MLP neurons of a small language model. Each row is named by its layer, matrix (gate and up: input weights) and neuron, and shows model dimensions 0-63. Each number is 50 + 10 x the weight over its row's rms, rounded and kept within 0 to 99. A neuron's up and down rows have the sign that makes its largest values positive.
After each neuron's rows, "fires after" lists the tokens most often just before its 100 highest values on Wikipedia text that the model never trained on.

L2.gate2:47 56 48 41 60 49 56 47 34 51 48 50 63 36 48 37 75 53 46 57 43 63 41 36 51 49 39 56 47 35 37 45 71 46 43 51 44 36 58 48 55 54 37 65 38 58 42 53 42 48 39 51 59 40 65 44 55 53 54 46 56 54 58 60
L2.up2:30 45 54 52 48 67 46 44 48 67 53 78 46 56 61 45 56 59 59 44 60 50 39 62 56 43 38 49 50 51 47 57 43 69 38 48 49 50 25 41 34 52 49 57 35 49 35 44 54 33 53 52 50 69 59 58 43 53 65 52 31 60 41 68
fires after: "\n", " \"", " b", " E"

L6.gate585:52 44 47 44 36 51 46 49 22 50 38 40 64 47 43 52 36 33 46 49 59 59 49 48 47 42 62 44 44 59 42 54 39 48 44 51 61 41 65 50 45 55 43 64 51 79 60 72 52 54 38 75 70 50 37 34 52 66 55 52 49 45 49 46
L6.up585:53 51 49 49 43 50 51 44 49 52 67 47 45 47 55 52 53 59 24 53 50 45 57 53 57 36 64 37 43 44 57 49 64 30 45 44 64 49 46 26 44 55 49 50 43 37 61 58 45 61 56 48 30 53 51 48 38 48 56 62 46 57 49 56
fires after: ")", "-", "\n"

L5.gate379:59 68 51 49 54 38 50 48 59 52 54 56 51 24 57 48 45 54 52 42 41 51 60 46 44 50 61 34 41 70 54 51 57 42 44 41 53 47 57 58 61 75 64 49 52 49 51 46 63 63 60 48 40 50 50 55 39 55 52 54 49 52 65 51
L5.up379:42 38 52 54 42 44 54 43 39 48 49 47 60 48 47 27 37 44 54 52 55 52 56 59 45 53 51 56 55 66 29 40 66 60 47 62 36 70 55 52 51 33 38 54 53 68 72 52 44 39 57 46 54 63 52 78 53 54 42 52 68 52 59 43
fires after: " the", "arg", " m", "G", " b", "A"

L5.gate399:62 56 48 55 73 50 59 51 44 42 43 56 70 40 33 61 48 49 46 50 55 64 62 45 58 51 45 54 60 43 83 55 36 71 41 52 45 24 45 46 44 52 45 49 60 59 42 56 38 56 44 50 42 47 32 42 37 53 42 25 56 50 57 50
L5.up399:50 51 40 55 56 48 55 47 57 43 61 46 50 49 68 72 54 52 46 50 50 45 27 41 58 44 56 58 21 67 59 62 53 24 56 39 63 62 44 58 53 49 42 46 39 42 41 57 61 71 42 47 34 52 53 38 46 63 39 52 37 63 51 49
fires after: "\n", " l", " inst", " B", "istory", "e"

L5.gate199:48 51 43 44 46 46 39 34 25 47 58 40 65 60 52 53 51 42 57 42 16 45 56 34 56 42 57 49 46 59 48 44 44 51 41 53 64 35 64 60 35 52 34 60 52 55 54 60 52 60 49 38 55 52 61 53 52 52 60 38 73 62 51 48
L5.up199:42 37 36 48 44 66 59 52 44 51 48 31 55 49 59 64 57 49 50 47 35 46 43 43 45 49 51 37 58 50 36 55 38 61 41 43 40 28 63 45 40 49 54 51 48 60 56 58 45 50 55 47 44 43 62 38 59 36 56 57 52 53 73 66
fires after: "\n", " D", " B"

L2.gate135:35 51 40 48 47 40 53 60 51 32 52 44 51 51 50 47 71 49 54 45 51 46 46 52 47 43 47 56 64 60 63 59 54 49 61 45 49 49 39 45 50 47 36 48 36 63 37 52 29 50 50 46 41 52 46 49 42 70 60 65 61 46 60 51
L2.up135:47 69 48 43 33 44 36 48 50 36 48 41 47 58 49 61 50 44 41 42 53 56 50 61 46 43 45 27 59 55 60 51 37 47 47 36 53 58 47 54 77 45 30 48 64 58 56 49 40 55 44 56 33 53 59 56 45 60 46 49 53 48 57 61
fires after: " B", " Ch", "o", "b", " ch", " occ"

L2.gate514:39 44 43 37 52 58 38 56 41 69 57 52 23 49 43 62 45 48 50 57 40 36 46 45 46 50 58 56 40 43 55 76 39 36 57 41 47 58 56 36 56 42 41 53 43 63 66 43 49 49 42 59 49 55 42 58 69 46 33 37 34 68 49 42
L2.up514:57 56 63 44 54 45 37 50 46 37 44 50 41 51 51 49 40 46 62 51 44 52 63 59 47 39 51 33 40 61 65 35 55 58 40 53 42 62 49 51 46 49 47 50 58 40 48 60 45 53 44 53 47 51 60 40 47 64 47 50 46 46 59 57
fires after: " Lab", "urn", " Conserv", " Che", "ab", " no"

L5.gate590:66 43 41 51 35 57 34 61 44 35 44 32 61 49 43 61 63 37 37 51 52 49 46 57 59 66 54 60 57 44 54 47 41 58 43 37 56 57 52 55 57 54 42 51 52 66 42 42 48 51 43 51 52 58 57 38 45 62 52 44 53 56 63 58
L5.up590:46 54 60 49 47 35 59 54 52 39 28 55 40 51 42 52 58 53 35 62 42 53 63 51 70 50 58 36 51 51 41 62 51 61 31 48 49 55 53 30 50 47 37 51 47 44 53 39 35 43 50 60 57 49 57 52 59 45 46 57 46 69 44 75
fires after: " B", " M", " b", "b", " bro", " A"

L2.gate629:34 66 57 46 50 53 39 42 42 51 49 44 48 54 32 29 46 53 64 50 46 53 34 53 64 45 46 58 60 55 34 47 40 59 53 62 29 46 47 72 48 41 48 38 57 65 39 76 57 70 41 53 56 56 50 36 40 59 49 45 42 36 46 45
L2.up629:44 58 52 68 48 45 60 47 51 48 51 34 45 63 52 59 54 56 31 39 39 59 67 44 31 74 71 38 53 62 44 56 55 33 55 55 51 53 35 57 47 45 75 45 41 47 53 46 49 72 51 49 45 41 40 55 64 41 38 50 46 35 39 50
fires after: "\n", "ollow", "T", " E", " J"

L2.gate625:48 45 56 50 47 49 57 43 59 60 48 35 60 40 47 36 45 46 47 56 49 47 56 62 38 73 51 46 54 45 61 65 71 50 42 43 45 59 67 57 68 71 51 38 48 37 50 49 46 55 49 50 65 69 60 63 60 58 43 37 52 31 46 77
L2.up625:56 33 49 52 60 51 61 61 53 67 43 48 76 45 53 35 54 40 36 51 58 60 33 67 26 60 42 45 50 48 50 58 59 61 33 35 57 39 62 54 62 73 47 43 48 50 65 56 47 49 38 46 43 66 63 63 47 62 55 25 48 42 51 59
fires after: " |", ";", " R", " l", " a"

L2.gate588:30 51 30 59 37 53 52 68 69 42 62 64 53 60 34 49 45 50 58 62 59 44 47 52 61 68 32 48 48 34 47 38 34 48 63 40 58 56 41 52 30 41 32 55 64 37 33 56 38 52 59 59 44 35 33 47 52 68 31 33 50 51 45 44
L2.up588:51 56 42 66 41 43 54 76 65 42 61 43 26 53 54 46 44 40 49 38 32 57 41 57 36 58 50 37 60 35 38 58 56 37 38 65 41 50 52 60 52 36 45 52 52 55 36 43 30 57 53 50 38 52 55 53 38 51 52 42 47 41 52 52
fires after: " Wh", " H", " att", "ay", "rid"

L6.gate133:41 46 52 54 68 61 61 51 46 51 62 62 31 40 51 42 45 55 47 59 60 44 63 51 52 48 74 56 45 56 50 42 47 59 48 45 51 33 44 47 50 55 51 55 57 55 50 55 44 44 59 48 42 51 51 58 51 43 61 71 38 49 46 47
L6.up133:59 36 53 52 50 23 63 45 40 46 53 75 50 47 60 50 44 43 39 55 51 50 45 52 47 57 34 49 49 44 42 50 50 75 58 56 50 50 69 57 54 56 54 44 45 55 46 57 24 58 54 44 37 53 51 56 49 43 56 61 65 55 55 32
fires after: " the", "%", " The", " f", "g"

L8.gate236:44 38 51 41 47 74 33 50 51 34 42 62 33 50 61 42 30 54 33 44 55 52 54 59 54 40 72 55 42 45 61 45 71 51 51 41 48 41 45 23 54 58 35 74 44 55 61 61 52 68 44 63 58 55 47 60 48 58 57 54 65 50 40 51
L8.up236:42 46 46 53 55 49 55 58 44 46 57 39 66 43 57 55 58 55 49 49 40 37 46 47 54 31 67 61 35 39 46 56 76 52 46 45 27 58 49 45 69 52 37 53 42 37 52 44 69 66 45 61 43 47 48 41 57 54 39 46 57 54 49 50
fires after: "\n", "-"

L2.gate216:58 48 73 62 68 43 51 56 36 41 46 48 33 43 63 37 42 69 53 52 52 50 50 60 55 58 43 51 57 45 58 35 62 31 30 47 54 33 55 52 48 40 64 35 43 25 48 51 53 54 45 41 39 52 26 59 49 64 35 42 41 55 70 51
L2.up216:37 38 40 56 61 39 66 35 63 45 52 47 62 52 73 36 44 54 48 47 48 38 50 33 49 39 57 46 48 50 58 47 64 51 56 72 41 52 46 65 45 38 62 57 50 38 53 50 39 59 53 60 63 53 44 51 44 59 61 69 57 50 49 35
fires after: " the", "arg", " The", " ", "'s"

L2.gate557:43 77 57 28 45 42 31 68 49 59 54 30 52 50 49 43 49 31 37 58 44 34 43 65 48 62 57 66 36 54 52 56 54 66 49 47 31 55 53 40 51 55 55 47 73 38 50 61 31 50 56 31 72 65 43 45 52 48 68 48 49 41 27 49
L2.up557:42 60 59 25 54 45 71 49 60 45 50 52 38 56 45 50 47 50 20 44 49 67 64 52 47 64 38 62 60 62 61 59 61 62 50 53 48 65 63 43 53 59 57 39 46 54 55 53 40 47 53 45 37 56 63 44 60 56 66 42 47 33 28 50
fires after: "un", " R", " E", " a", " Ar"

L2.gate427:34 40 52 46 36 31 24 74 40 45 54 43 58 55 45 56 52 64 60 30 63 66 49 58 49 57 50 52 65 46 35 43 52 48 63 55 36 44 51 44 61 52 58 44 65 49 49 52 47 42 38 61 62 52 40 53 65 38 52 49 52 49 48 46
L2.up427:45 63 63 61 57 52 67 22 47 64 38 50 49 53 59 30 66 65 42 52 54 42 36 51 46 53 55 63 51 47 50 53 28 39 51 53 42 55 40 50 55 40 41 69 42 52 43 36 38 46 46 52 46 52 68 49 52 46 49 44 50 42 40 65
fires after: "\n", "-", " (", " \""

L5.gate401:57 50 70 45 64 48 57 47 53 52 54 48 50 68 62 46 42 37 36 49 39 48 49 45 62 59 52 38 41 37 50 45 47 73 43 58 44 33 46 52 54 47 44 70 35 45 33 58 48 51 56 64 30 54 61 51 42 38 56 55 56 66 51 49
L5.up401:52 48 55 57 47 59 56 51 49 48 41 47 51 52 61 67 57 42 37 63 44 32 61 54 49 42 54 40 48 42 41 44 51 70 66 59 57 53 44 39 42 33 36 62 37 54 44 74 36 41 55 42 55 57 56 43 38 54 56 48 68 46 45 48
fires after: " the", " f", " a", " The", "is", " His"

L2.gate389:61 65 41 59 73 56 57 53 60 54 54 50 64 40 64 67 47 42 43 43 31 42 53 59 58 59 52 50 40 61 32 57 58 53 42 56 53 39 49 71 30 38 29 58 54 56 58 53 39 57 53 35 44 52 53 40 42 57 53 53 56 52 56 41
L2.up389:33 35 47 63 44 45 55 35 44 30 40 73 55 45 31 53 49 34 69 52 63 38 61 53 59 53 58 43 51 38 47 48 55 51 58 45 54 62 57 34 49 46 35 55 38 38 40 48 50 64 54 44 52 58 43 30 47 55 58 41 45 51 57 58
fires after: " f", " C", " b", " d", " D", " m"

L2.gate609:42 44 73 67 39 46 71 66 44 44 57 49 52 65 41 41 53 44 57 32 51 44 58 59 56 41 48 49 54 50 42 49 43 50 53 57 50 29 40 48 43 33 67 27 61 41 48 55 37 55 41 43 39 53 48 54 35 47 56 24 55 45 49 46
L2.up609:49 50 52 66 62 40 58 57 55 47 52 39 56 29 53 48 44 47 37 45 67 53 48 51 51 51 30 50 65 42 50 57 37 42 42 57 38 44 46 58 53 53 44 49 52 60 41 48 42 27 44 43 51 68 59 50 42 37 67 48 54 48 50 34
fires after: "\n", " \"", " (", "-", "==", "==="

L5.gate356:51 49 57 39 57 59 68 44 51 49 57 55 60 26 61 40 45 43 49 26 77 70 37 41 69 66 51 62 49 65 36 45 58 49 27 41 57 36 50 58 48 57 47 36 39 49 58 55 45 52 62 37 46 54 70 40 54 51 47 35 54 52 79 59
L5.up356:65 29 42 35 53 56 64 53 56 43 58 48 50 53 39 35 63 38 61 56 43 59 37 52 48 49 53 45 60 48 45 39 81 38 36 39 46 50 49 58 48 81 33 67 44 39 55 48 53 54 39 51 53 41 52 44 71 56 39 52 36 53 62 59
fires after: " D", " d", " K", " m", " f", " M"

L2.gate536:32 51 29 38 41 55 41 55 50 65 61 45 35 61 36 42 42 46 59 76 54 56 57 61 55 61 56 68 54 53 53 48 53 70 49 49 43 73 58 40 40 50 50 47 56 52 52 42 53 74 45 64 51 60 43 60 47 56 45 41 58 49 52 54
L2.up536:50 29 48 48 45 58 47 36 47 48 49 64 37 51 55 47 63 58 59 43 70 62 41 51 57 45 49 47 40 48 57 44 53 37 56 33 53 60 60 66 45 57 48 55 40 49 44 44 55 50 33 60 48 39 51 54 56 37 41 39 61 27 50 40
fires after: " H", " h", " l", "Ch", " V", "ld"